Weights of a small GPT-style language model, trained from scratch on English Wikipedia.
Size: 14 layers, width 768.
Architecture: rotary positions, no biases in attention or MLP.
MLP neurons of a small language model. Each row is named by its layer, matrix (gate and up: input weights) and neuron, and shows model dimensions 336-463. Each number is 128 + 32 x the weight over its row's rms, rounded and kept within 0 to 255. Numbers have three digits each. A neuron's up and down rows have the sign that makes its largest values positive.
Before each neuron's rows, "fires on" lists the tokens most often at its 100 highest values on Wikipedia text that the model never trained on.

fires on: " ", " in", "4", " as", "5", "3"
L9.gate1454:160170121093165087079128188057061104122136069083168136138115079140106130173124113124098130118151165166155106118091123173134087146162151113181140147087180091103134141171111128150150186150159161097103085129127154140111119145173197182095148149135124136105095110193094152126177113153107168106147144105103163182100131171138146073154172101131068106105163121125110113209099139173177118145110
L9.up1454:123157144139125132165168104075107099132113129140159133120095104117174148138065122129078101160117070127155094130146134170119162089130120156187110100063153129115136115172128159135083196105153147135106124102150101127045125096080103162157142163089132098150136141126147137160127121163089094135152136119173115137110168145122153137127100105099142129101137138107156126127156076108133191160132

fires on: " an", " An"
L9.gate1824:127126177200187146153141118109127130088148156137159128081073121146133157152082176138149139109162141104203110119108114091072155131123076126106175129160135153135117155172201132123178130127151109117134189140136080145120144197095131125151059088199088109091170153153159131101146186114139147152154159117121141117103150179154094112169129113149140158147172151093082207086105117173114118163134
L9.up1824:118068170115165147118087172117169171143109084086154118124105186094174160162187097120165120127090137124105110157081202108135144128100138113189174182139149133171111150172135091153144114097110132135132156090122179137093153123158161124165127137178107104185195108119154089115127136117145104101132146114117094147101103148134134053145131087092183096139112197128071152113141106169098121091101

fires on: " and", " as", "–", "and", "N"
L2.gate400:111172123122132145111108174125150150145129106118131145111126165114162108166054160169141097086088182162094087121154155120108175096149059060101175069161168075131069128171185098094117186100090119067069115126081098145145126155176164162129164144111100140096123106104081102115135093063065073072142084129127148174084176112112087123103111125138092116104146142142119129166175110105083171180146
L2.up400:150143080128109142143071140095111083096100150122128190149116087133091098152152143092179205161105129092196166103092093144136187107127121155091163090178141169134110136134083116091114096113173094134095097080168207167069151148146092120125186157080110132077109097136125085171118188159098131131088106125131118177104124096128110126160157159221178174143114125056124089153087138066174097087148

fires on: " ", "1", "3", ";", "2", "4"
L9.gate1016:174151100137087100157132132137122172111084145117179155171132176077080124143080149119057117168130058119113084109070166098161169068152173092113113158135150183086181160177119188141116135094097132078147118169110129156089114169147127147197169170151133138134159068165090095154169139163084099079094164066130131093116188115103167109110157111142104160097120101087141186158174134122128128169141
L9.up1016:176177184097093179162095177121170078112124085138124168185095144129122148116180115102138148153133134135145082139161166144069157097131112096120092106151129127199092098177145072106084162123138119125147089178093191162083138075133133128124173156109176138142139178091104100133119138208129120093140102141086163149160098061078122115097131148041080129151138156167159097064129096128156171169153

fires on: " as", "ing", " in", "or", "ner", "el"
L2.gate317:144133123114154102106153156118125180090149161085151121116131118110203130148146136132078176089117093132118094097087102081123162120123150091161116099191150192155146080165163153105173081091153101161100172140163135114170166118119119135130142132104104116131127103121126124086108106163158090165162100095136172060123086155076123119131158097113148142106123167099161140185087115134108139141126
L2.up317:102108171124109088106158099119086170132108125133105152114198147134115107178126149138181182149149075118086123086104108141143186118100128108153138109178152146178150095079100086129140082092170143115155075144191099100079105122089122125090173140087103107163141176150161183064138125123127127095160103148126138118115141061122153114129167108102078107150153137050119116128137140097114120143090

fires on: "–", ",", " and", "),", "3", " shopping"
L2.gate1547:119143088190107109078064172168105095146080107139161097144194101115124106117109100129118136159121136105121172135119128135148154123106116048106074129152113108185119155096136115182157083183081123163123127128140112110120167086117146119067152108136138102144093117164114157135166121127125114105089125167196131177124175101106118056130169108127121132156131110142130140140117107094100154130122
L2.up1547:162125075102140116160164121099110148170151098133061092135107139108154082157127089132107070165070054124105106063072111119081173071088114165134112101188148157118157151141119107083100073093102143073087150162152134148122118165138085126210145162111195109140158123154125122139151113133082110107158064130136103154073094082178160171108142149192113122119165105153149111110116154100175153127159

fires on: "1", "2", "-", "0", " and", " population"
L9.gate1403:122141148141104148111122112171103118196140210161102148090190121077127150147114124064143149112119084136139150070119123138123115127141143117158152146145163127111099117106151199117222122174142174147132159196084133073179171131094167190147101173122142130046077177134110111176120158128133101188154130112154159169096139109188141111141160167127087101115095111132120152179129129114136163188176
L9.up1403:121090133125117069135077113105177059146160074100082169178173173117120125083129109125103119127114072104154133165134145166150124156095194106142141194094125169125125144158085106114153113173120091168119139157125107076144129107108116158191054102108140138092105106145076170128172097124181175141176127155135176085123116130155112165129152176119153094114098131132119112092102112189130128127083

fires on: "1", "2", "9", " ", "8", "7"
L9.gate1241:174082070073180095140160087104162070151114110167080122117052154143145091135092113117117057082121168140098103164096113177108088190131147149070132139123150180153096153192048104137090125153099145109172079142107151131080084130198083113131164124084100148144130092094125067115117173118118083167122080123102086116143096166128113129114107164139142101179093124170127140103130117159133117125104
L9.up1241:150154163198123080137074123130185103157082065138135099136130135135060136137203146131130093116171189069126155125145174146086103118050094114102151171123104158109084068138141144160075073121122119093162133072160122116093137089133138147072107152129107089133121205098213116077089111096163167085167100151160178088100122143151153152113118098105093236110086131154146171127154109135130131139125

fires on: " ===", "===", " review"
L2.gate1542:075154080156173171133159127104147115147146081138147135148149102164073148094062126066172163165139130105126091085108090142137131169132116114131142146173120119149152146117096115137124071142136089150139094102086133142172144156094145120178154139071154121171131117167190152106067167109139093139129116106156089084118126097082058092189102157128104122066180070052137144099133101163127175166091
L2.up1542:105047130106068142145105127148116069128099165152091098121093097165068147089110130140108108092107161067137145098118093130088158108136179132122084148134126089135114121069129120114160073156166148107140112175137128145119184146161162117105156143086103088145153114083126173160169095124169091138125113102163093099135140151143068147094060116124154139153149152112110157106132082100144084155180

fires on: "\n", " on", "g", "on"
L2.gate126:060155082070101104110151133129087084120113136161152165107116114147074116087200129149121122096134136150097061147130185148084131124131151083097107141116106137125105116152197126137101087162133067157083164123101170163088168087095130132167147169169103101156112088145150083115200165150105191118106096128123154145068102156154161141146148094192154071091105133119134094106137130114053129095057
L2.up126:118132102113206152139155103158089114111115187117125156102165088147072149165130128149102103148139132221105075075141124092157158120111065141064169116087110140162106096128133154147142087079132069160153173137110132140153115138118168118080114165151183139107093147134078104170082108112092197123094120084163149062158132125073068183108156139091115127063139149081161128124146097139129133151145

fires on: " —", "th", " x", "x", "to", " Incumbent"
L2.gate431:069135078100125168142091112161115183104139114162121152124164114081160166116179186155072071127115116138160127080127130080119084120130183081092134097167138168110161145134171146119135130150142165129138101068112121137141086138085140136101210126127104131139142147122136133119136127125138148140078070127066095111151182130062115107120138147134076158137142182120169143141123189166065156104120
L2.up431:131125073158094105117100120152107085133073122115219124127122214115143144129131106173130165086086117100093144144132161175098096146181180146048168146118167115115110120096129152087071129173082089190134100166098102145147181129114173140083074132153151074128125105096148157079091117131097120110192145139106158165137112113171095155176082125123101149105133138111152124104120099186083123081126

fires on: ",", "4", "6", "3", "1", "8"
L9.gate771:126114105117170097156146108104139142115102119154146105100139132136137120141140123117059164102159110158165106154174143065139149142105071133154130166081095159107173152152095109156192151180097118098161155117099165122118101164082143144171146092113159141098125119153109098172100092212081101125122135147156175100141145138106138106125137117159063090119129131131141126190090134095119111094116
L9.up771:141084131110146077097065107140104076051192147109091098182081151097115146063082120090131145093129116126122113094134148075175133126123057118165118073153171149145134174122121124094084192152150110100121180099116130111135132102146123206144065144077139135084151132131151111152101145130131143119141053083114119111146111133134136157107143032162109119189124135075154091152094163131169088183179

fires on: "==", " ==", " ===", "==="
L9.gate862:159195124144150134174147088116162135182076172095165128091080156086126091122132186106202122062117088163126063152103116112128163162125149151107085094106097140149174140104141165164127139170097108127071111078076082136139185125126094148099083145110093177140120110121137150148119176146143080116148062160153146157112123172101140138077085137125142102083116183074122132138119090103107134169117
L9.up862:121114109173134127133099077116083106083111157119141144127095106133106118090177135151141079126143103145089079148130112177081100168141116133143101170123107080122179126107154099113150157100100121102131137098155118162068157125120060102124104137175136060082114096121064105142165100148143185138109129096151126100125101155100075126153117059129141142148156083137094107092133126109152079204169

fires on: "9", "5", "6", "8", "0"
L9.gate1690:201116102161179037144074089127121140085152107144175072152081193139110143143175119189111173099122103091150095142140144194163120136150157079123161077073115160092182109150128176081152083152123174098095140133104166148100113178178102169131062125143164151193102138074122135117112179155121052163167125122070180078120147102091155137164109100146156095163124153105163112085159067112072124108156
L9.up1690:089153140144172082153089166111166127122104100139148134123171172149140128095109178151148182122187115147202133093105203138146128113138150076102143072121122129109083089141136117159101123133064175116086159143148115081082151166137147108106169090204131116084126099147115103134128113098113120092151116113167175089161174105118064093083164142129106113091183154197140170121134093110128127100133

fires on: ",", " and", "ly", "ically", " or", " more"
L2.gate2018:119053097114183136123144119068152076103119122161196045105077084140141169104154106114097090138082169188133139138128094122148094115131185092128118115094163087087116129158156156123171167161113134122130146118113117131106199058094151180191091081140138112100073177189213160170132132114103138145135087166159154131175115163099117144073154168118138124109146185096084136135160185136106093149115
L2.up2018:070148047130120093113146083146097100087142112119142086122079074134086169100141131105129142136120154090147135121158115111091117168184134116131137124096154173084102129067110101128137180150125081101124171111109125110081161148090162124118070115102127147126112146142183169102110165185087118119126160187149149174167096137098138162105115063065083147188120146168103080142184135126114143142122

fires on: "9", " ", "1", "8", "7"
L9.gate64:098135119083066115155166143171085149132187157108114169170073119116144135146190123123138116163123121090159143121085121134130145121153087132151154131155144175135132101146123147078100101127180122136139140124122129120104146115121093157145176059122092150152112138188074093127137135110145172118113154125158105197143130131091162120168182135105087143085114126171078178089114148135184154161127
L9.up64:193141142147130140119111106123141161144152149130145146144121091163112177187128169134167139082159125164123132169166095075157114101105114108128150160087120164095110111156159126101129194078101173116121075154139149146138110068151185158121089154098161135132188152137120123095107145147118126117119153151146102145111041114162131135134075145085150186198131142156126170118110117161118148139128

fires on: " both", " so", " only", " either", " made"
L2.gate1670:165164146127159127150090140148090128088130185185117095129117091127115123179180152189155118146135085098078107113151163197150130185142062156144155138210112077143138139125206144122193115161130140105134111107125076146117166138219145093124154085153104145109100130148122132085122141156104179157115112102089176118145145170086142075130104114189065123125141158061134096137057150142157150148101
L2.up1670:135103125160151123112146160181107168150158184103168185103137088138157197081128106101159097149123145112112083160133109164145054129131178155159150101131159153109161140097151136140192076110121121096131096124126105122158153151163100138092084133105150145143126170170112155119081154159137135104048115102127069090091149106106084091158153146146103160092133096088107099171085130104147184147111

fires on: ".", " (", "\n", " the", "2"
L9.gate203:147085088114147094127089187127159141174119147106142096077123116099137097123132145114145117133115129153161126111108087082139150150142134080059153064154187088150133195175124162131144099073131099101075114086065097145118122134129095082085182105083134142131163149122139114145115117145164098141104116111170133111097161163113159166130097154128075167148157169148172174183147164075104147137071
L9.up203:097170105149129119150092152133100146076077120140101153154138085141107133136091154141151139136127082145175106180112190113135182131139067055108133154127145043086149104061095130097084187152158160141126108111114119108100154112150097166105130148110198094112117133160138149120151114151088141141133136128118081152140134099190094144203128104126088149126137162147072167136133172071135144118104

fires on: " ", "1", "7", "8", " O", "9"
L9.gate561:159089115103142071056164137059167166093120097107089144170110148070172086162082119162137100098179193085115089097111122115113160100186147164097180091112105106129143096095089176111108167136161158171165136096106189104165090169192099165102090142101120151175085140182177091146160172123077104134134071088056101128132110112163146146117079118154116135108099156098133147092064116104116122082119
L9.up561:155093143103108139148171100122124149140117122075133133114110162135078119118096069108112121114131171188132105086174147191085103124126149123132107162097120129107112184143142113117103139151118158130178182120106086095109121124159086107147134118144162085142164108107100138146087118087133139101206151153151191151177129146082098119107153115121091121149149160144136146126120188150105125139147

fires on: " Total", "or", " to", "ro", "ed", "9"
L2.gate1522:197125129176108100123131193112107153057180129119115153115107086120116141130167098157150170149157162137146120119082113165128150078136115101139104154147125101126115153101095114101083139125147132098162104170101156134094134112132140081130122063097124143135130110141213114168107138075120159120140105179139129133139149106176111152117079174135186130137121108177175110103131125093093125106086
L2.up1522:110116107121193128091087148159113140137136119135064132124101114122140152096084148104123095144124080120153122146088159119098089086119176164095160143137200162119124123175096108156108162107132111081126118088119105106139132109132111156146131100125151163152166173170123115162091186131126125093125089094197186087134140165170154136087135083164116103171078095065202086080142169125159191156106

fires on: " ", "1", "2", " and", " She"
L9.gate1102:119141097133123143150183105132135157133079154118124161123113117161102169150161053196138155113156138119168112156199138141102164146100117077115126131072109167101107108087145128082097177114064113135150066098147182156127076114132072107160136159068145152138083125112148164094129161124147067181128138179119140134151131128152086152080149133121112132086107130102116160114189125172080089167191
L9.up1102:129125123119158101141107155144126126130110123105153165112132132123065120108134072049164105140113150146154204104124164065152179135120127151169089095123111093190123166103069192140097124136096135117094093075096108108156127128135136181102093156086123114108083129106163135085120074060136119167095149145133111135145108104135145183160128113161116108158137138128095106109184140145172113165156

fires on: "s", ":", " Qu", "D", "d", " equ"
L2.gate381:095116143128072091141086110123170108072116159119118155168152119093116147108125188124142163130156123092125069104119147161107099146086089166131139116121133155113127118166134106116172139110111149104074167170126119153169083084099123130213099159150146149140096175113099150130103158151134086163100137164155110141146163147147109064091170145137122155117124101103092037151165095116105147117117
L2.up381:097168126157098090205134086119111156119140144120155113111145115110108145082076116170186106082153142115138153091120091075147093083145132087100169130144123145130097184153081118169092088136096143116136166195116122141080065161149151066133167130064088152158119120133095116076080085063135151126102060151081118193155100138187126149071123102158132104121161168177088174134126148056173137114132

fires on: "9", "7", "4", "8", "6"
L9.gate836:129157127078118098127096126137151125118147090130139166124154144072111127153194157105152137120094129161120119115139135168159141144162107097120130145126104187186119170163080102122129078102095084104158119081090087120097076121106176138119133155147100118136142142162162144141083126141144156109099160073129074159135139156141126202107137127177121115090131121126077129141191096142143066118184
L9.up836:118156160129130173057092197125146132106099170127109161147175194131118144155117147145163097195079155142113142133158161124140169142097058084163113113146134106111185153087119123138158144147080180115162132153174105082155099117147177072140128122130084183073036112118099135160173140132118155119142104094158137171055096161132201089133062098085071116131128141145103075114086106115145094173146

fires on: ":", " as", "il"
L2.gate371:085129120082153183137118092105138118136128170164099096123097174140164121163157183159178165112168163108153112167064181213106126140089162047089119185083118160146146178185133157086175161068134085101077134150142119139160147103089162126174100193126136085140147054119132125139151110171089093128144170110139133143084174180110118159111104178164164094127141096151082120177138077116079184130125
L2.up371:071129189072091130191142153103069101109128128146118081120130123187132143098155141172123118127101185172165120150092179117127118134170169170091106083170151173115113159184172091089155117135120106126141084137117124183061056118107125098164102164120154162098067095092134108152128150157155163170121042190119099166174055106108148151120122159141130097150100083152160148108113113135121123106120

fires on: " and", " &", "ile"
L2.gate1013:118125027148137142162063148167096131141184136144098104130132118103158088068095107089168113097085120088151147126173100172167078089070117157168105124108129136175159113124103170120155103184114143173148116201115111147199097159070070160157099111143098136117118082144161131165127116174103214155083088147123134110128172106147084108118103131163120111145112166111171096159170136111166107158096
L2.up1013:169113188147095086144172166093105149179115122142099092159086177126159155134129175159155113101095108127114121158149104108142156178155096175147143166085160078096087079100138092127144168130184103127169121168160137146150103107180142121124111177107116181134089097169116116086092102099128079083081153149116166155113133105085097096133084104069158163119164147093077086138178141100110164104108

fires on: "1", " |", ";", ",", "2"
L9.gate362:195143073115147085113190151155104121139106123162101167122126100119115135101166136125144081112159120118137099127161139118114139095154151070108155147074142112120116095135099091102178113076119127127170082144081164167191134086133137162131145107117098125192108125082131113092100101172098159098103055082196138057134108175099101142111107116076147185151120127095081123164074159151111135094189
L9.up362:104095101117143087121147092081137122096126125180123133180110091104128085109055088114126058095097157121102171162123113159142149210121130089125080179118144096138080166145126120199123107121178105119097206114076112125069120145116176138175109116107096090137136141161079086141146181122124138137121153146153083139107087103139120102082113109098078153177133130163060099149144128135130124127116

fires on: " R", "l", "R", " Spart", "pl", "at"
L9.gate360:130131080115132088116164118091120090069130146136178176168122100158086124160108171106108137107166134110141160117162133142175123120120118167150151135120069097119174134128175107088095094087145149101145137145144141181138130153161103142141128144149104088096100053137162121141097155085104073128173102159132235096160135141112080109169121195114136147084131178117143150131152065169145148121103
L9.up360:156055164108084085118112138096102117139126114199151162115128148163163210154127154078181164158133147109128093110179094121173089152156067146136069134122136160055126137138146084139174154100117137128138113170196070050129122121047160161111095145096146149080095107112125092150128100106147103145189162135149132138198161092127122188126123111109129113122114134152123131169059142161118163101114

fires on: "==", " ==", " ==="
L9.gate1391:162159123078173128108164149147150127107098185149165113047193184074120077117125163141095131096132169132087142130116068117121125208107115181167130175141169128173119109140100162182100146124079162148126132176182119121089076146085139157093131125175157117099142137114086081146121097085149066168105093064117121164085139126092116133093128136180096094132135153106167129113084131145087152169114
L9.up1391:107198149091169112117092097154176105085098184157160148042130101093124088080115167088155100190067120170162110158145132122079142131126093167130097156098115123151190081082115212134141092095104143115141139101070136136122166154164049112096091182086151150130077117133141121109103084107155114085080116115177125214096141110183149084131114111115188105089121146082164166174143164111104167140115

fires on: "1", "3", " ("
L9.gate1846:097109119143130113094151129129110066142117179162114116113099137097151172185179155140125091130156111162107147086059087118090086138174112055136152110178153184145125159146112131083150127130109091137124110159108129146142097178199159190107152087089119077141170146153112103141120172136050145151126176162117087120153073205129123162136107066092136119090126202100134082106101151156104118107109
L9.up1846:115104141158184175123115164113136127139125069095048140158164174142155095109076157093113161062139176098104187178155141136146110162146135115138122156099173151076095100179099098133147113150112107141129119089126131106130115081150078147154103171149105165167144082133052085155113156149074098103117057154164156115154199098095059066054115138088127164107095100160081110095167157142088111135128

fires on: "1", "2", "8", "6", "9", "0"
L9.gate1085:136126154134166126098083109141197171148156127134172159139173195128103158170123168217131112140125158121072150123150092152143170111067178112178148186104146144158092161141093102087128112159064133086187118120161116084132120095100127100105119167158120127146107111073137097133117112152131097195172128149125143115177199137098145141125122127104132079172161190182089178093161133177154106151157
L9.up1085:118112179096133134087165127101121090148097086190081108162134150123136079113136091089093135118148095093162172106124083140141142101106101132102125124088140139171098153189092122122099097126168157078098169134121134097123138094136094114099113118100125132127077079181161108161157045149149111157067081145125114122159147048095100163164086131108097119108087129152092078128154116087105142119155

fires on: "==", " ==", "==="
L9.gate651:088202087115183086103111153162109122188091129156112111106183128128098132144134092088159108145156178105097136122177138079157121135183122135160152116168086131204117104144096162112176082157103143132184146112140172101075114141085181140121098140137161132142115170184121133164085077146087094110177068112087142196134150167073153131121105113134076115105150149092137092157160084153087125122129
L9.up651:060088150146089111081092118165203086092141149130086140097152156090132125120117167126139204100144105112127104083118146104108112079103141094129122128132123138156118132115091185130173195118159178149158117152124157129201121159159147136149172168143137091178159071107131146143117105198144096135110116126077114111128116146122116124103133122157142099141122121064118163105102103165161064180083

fires on: " ", "1", "5", ",", "6", "."
L9.gate1936:123132092119130098070139069059135116110090188120151101171144142148148148219091136111121095099108154136134171109166143169154126120092153120150120137114177132176145160175185125171190146150089186133157102077128173108141119173117178117192169087175105100092101163183134133076104113111113099152096115116163152167114132145107171156133093118143152076122165130169079186165113134164193117146046
L9.up1936:083089115117183075158171086130076131067128118165097090171157118191122090069080176102141138102127146053151131107198137142118158125105121114141152111148145146137160093133128133129097144060152101121178115118092121140090156108100102149125137162159142150100173099222084118094118122182125116155165118080150113139141110069133113108144124129086173122119057108179092161140071148070077138093168

fires on: "ody", "ya", "dy", "han", "en", "sey"
L2.gate379:125103121122144117067129121144108145149112161176076143103165117102130111137148154177151105101118153087128119172128070141153124170029069162128082128172149132128129101105094084147126081087104144116167138149143142093112118102179162150076117143159138087138156127098144076122129115121131169140142174219174164091082123102157117136126110113098101170129112170092110161200141104114107138098133
L2.up379:093109102173123085052134114117086127096076136132115126069123162159088124134135126143127127185142135084169086148156097140087162101146082114097101106146099127136050117095108136150143145163112112082201157167092144119090121120128122135134133195175116106097126106111179154170086130136169161129165183220131127105161146174146145122121186192082158134168153134085115121132149158113132137154109

fires on: "==", " ==", " ===", "==="
L9.gate1161:114205074090142152084092092131164078167131151091109200074135111120056169142150096094187127149081137114101115180165168161071132102116117176200144147161111176197130126212101157127156062159122098165113072144103161131135144183142125156061107131128140088151150120147118132159150131104143122179105097129187100121089107176108125178109147188113151110086148161057156164102183127137115114129162
L9.up1161:153123084195159170141167145174118163086112107118084103132109156155105131127177140149150103092121080160096134105154108093104139176165149100147116106118126070164124091137113159164157121158092153094138064143158080130162109138128117133130103139110148119108150121119113103095098139143181108115117114200170102160143099205150147142179146177069155192088093100163174174183046095089126096128130

fires on: "1", "2", " ", "3"
L9.gate1553:065142120075097155137190145062042111080107112080099111193146159116097113131120164117057141125160130170131123166079125096086120092101123062146140146109154081092114123123106088130162097167090154111072103104071146115142121152132119113101167121087168163147161110098106093115118079175114136162042090084086147096184133121108158123103123129190083136150168180114058099106084149145132086090103
L9.up1553:115117182094063133147164123136103086126136084135119166093102127165114091068152104137110110123189101099132178095146179125089105130074152166086121126140103089097165172102153146165089199101128115088136094155126110128127139079155151080094142092070100153099166087090071118140107121167173153149134072132091164132171171095096147151095129134132134175174144110097112129055168213184163170176129

fires on: "-", "–", " or", " and"
L2.gate497:123189094135207106144094071158166142067134113140148166154085068124177133151139095153158071166143176148110102093151166150116151193173160088109127066175144057114176219148071142161131128186079127092095166159080112119164155102110133075118106139090148131075087165117158105114172139160171149197081116180146131163137136129090186122072126094142169136146120162078127123126138141099069145140148
L2.up497:100073115143161172128106113089107142123102147151112138147105132150118133097177098144158156088161080097143148093085097082076201093121119186175169151098114104149137160115137120130158126133168113151122162160179101130167158099090136137197146147121165100083105117073169169065113124174114082092126084085119108071125113173106112165101153139127092174154097136075164120183157153104136162134116

fires on: "1", "2", "8"
L9.gate577:105074080072203099112101132164161110138112109156188141106161099115067089131134119088142066111132170123158152138086097109156119130147142164178152122150161140196132113144174126114090103092156184115183077133099140105111128161110171150161080084108177146085173147191129123181125118152109110160104081079134194162131132139136110114113086185129086138091182142087151142119152160137131141141141
L9.up577:125089130162124137150175137115094125074115159109162096165156174120090127117130167087130164126184121111147112095161136116172101120072110109116076197107127130082200146136156080169061159169174177166145142144123078137129131130100147160133064133106133130120157110107109062104134147051115143106145061104131101104133152095187098103112125154102132097165134166168180135143093167083100145105121

fires on: ".", " B", " "
L9.gate349:129145103138159103136127127161092121147162157163199108109165071100098097120153077105116125146079125060174071127110108150101146175116153182110183120132117105134134155105186131099145093078114175060075114124141124158140086140139105112131182123142120145102084194081092136133093072096174148155105156130123113138152110153118180105129125116089087098185166171157136144105113124102101136160132
L9.up349:125122124094170121140103115144078123136144119100166132151137068126178163132075161179160137171164133115141114161159075115086119151103118154106082119166166106072108099121165131115085134148124057186099127104107141123139156174097119157143163114131155141087094141132074098117138070154150067081089151147156098110078164158098191106100147184125154165149174084160126084145172115180079076126152

fires on: "==", " ==", "===", " ==="
L9.gate1866:075186140112122106126121125115149111131137073138184159100083146109145147116106125146073125149144093137080124168147109145107140148128177140066137129164062131146142177154155130097166136106163117149118142170180108131097156163126139180086096150126146154097167097090095151117154135079179129106131146105090138189085173097135164143099138105082129167156121118119091071133094143140136143150081
L9.up1866:153135114155132111147109081128097174135138106081158129113138153113079137068159137147158146148182094139109106103123117056077162164075148147119122140129199171147166085141117175076169152088105112125162130121156158096120116124076121151076167121148146113101119103134122158121180156092074126122115165146140102136071162110172158188181102121097123110118129099108121164127156123152088179107154

fires on: "==", " ==", " ==="
L9.gate990:091167125166182090163122144187160126125107142128201190137124169154149064085121143129120103137128077175067175160111135122103101065166130146142093143095105102172163132119091109118137104171168154107145122117074078192134122144141117208131160117098087171093107161146076127093152080157161122147082105098071172106083122161147060133120181138142128105116134140167106129171136229111134140194065
L9.up990:094186089125138072108082116124147071127158143195160118105148136127172103125145114120116157127151157119136130141104144080125120089099095133164184182095145171087114092140123150125104160062151127106148060096103091135119132179130169117083115151084157109128136149135122152099144101079064062113089167122122118085105104163138125085139167163152159145107141131162171150182097119139116099191100

fires on: " and", "d", "od", " or"
L2.gate1454:130161123146198086135084140105127133121109113081159214114143153156135075137133090153120119134032057138125122116156117151162122086207151137159148114194067192150156103114202138163102120125106098103071129137169126136183106190109077142099083046147111115138094103195176142131106135190098181101131083142094183099066090086158082101138107151141118091117102162161179130110179140103127135187127
L2.up1454:135110114141127080079130097089122092122149168094135174149082175141111198139129150141133118089105187177083120113168115149143145169146090099153133102148107183116144146085129141096097141147154125136079177109152149119159159177116073139134152123151080116109088128057162099140092119147169119082155089095125075157141119113100063140101109141171176081142113167126085130095151086093137104147063

fires on: " ", "),", ",", " on", " it", " and"
L9.gate1464:100118129084104144155148105156160106101155109107074147130095142126071119139166119179071175160127117148116085099154102084100096088169148118168166090060159128165156092110150129150119139150162091169119139145091140117088116126085107149085070133087124145111108133148113150113097080102144127129089106093110158163079122158114199076152185129105141086111069141078034112155159095162064125170115
L9.up1464:102123222164141078142120111095121157120103072084130127125149142140113141109141143131114108087127111132126188073155142080151115141119144116190081114152176174145134125132104126163128095166120076131121145095058154186159096124138124179139089128174106153134109155121144131078163183087074142140140126126114181130194190093086190154142131132114054107138107143152127162121136165107117163146175

fires on: "9", "2", "1"
L9.gate460:146161139133146138109142126142075091111113128163103191066161120101124107168119163075133116108097085129105177118170126087112129159196111083065164124094149177085162107160105145098187091091152115122094118161118119185143137175156110092126104138130117124083178126097087112082142077111131146158109133093151112129101082166106084164147092149131159123204087120145107127141083153090115128145127
L9.up460:067162137140158074075120168147135088098074175090120128178153201119144124037117182114172133126088144124119126120119143175139216148100128133145146184151205156145110158072068100136078119137100154135166185117120131109131150124075110136114188058065143203129119192094137130175139142154186109111142169183144145142187145068121163109122110094088112164108094120100048089088172129122141168104104

fires on: "==", " ==", "==="
L9.gate1049:047158136090158095117146130096154112104139158161148130077128164160070164111103158151162134074175075155116163158113154142113139113185105168153157133155077073187167176137120091129083135126126143129139174097143183173152153157114123102097064118114092135073078143135102101057125076086120092111163071171143151137104129177104201160056156131185129127086149083086145143163168124138145094138098
L9.up1049:153160129080126137113141091150121080142156198127069101061166134130136157090165172147113065119150177095078106147154150126106153102113135174189127165114116131091168137113131128119135114151102086124105135089172152146082112120100135098078092087136110150130083077154074153132162134135078148133137161084138121165149160096121136130145170121170188122140185114122152108134155116144184188122145

fires on: " West", "ell", "ew", " of", " among", " Women"
L2.gate429:170155086118195129142104116171118162158186159121147130085145120142169099103161119167109135114065092128053113106081124131168184112157158158082136138118110119150178110100085096100145083120126167079104172094080149146127114122166123127058191153138154076125149131163045064137124155140141114100098115176156120137165107124104136121092112159166155114170146091191131104104118091170171140143095
L2.up429:122104142114143151176131125049139069108156063124162131134092150177142112193162136112091166124145112121153110142149175132118075131118149167122157123063116134150121178158136143117101098173165138166117125094142150069083160099118168154110159139142072172146099086064138171132138078118123103136108133116144094159083082137091168100118121097139076139120135120094096155113146072071157126135134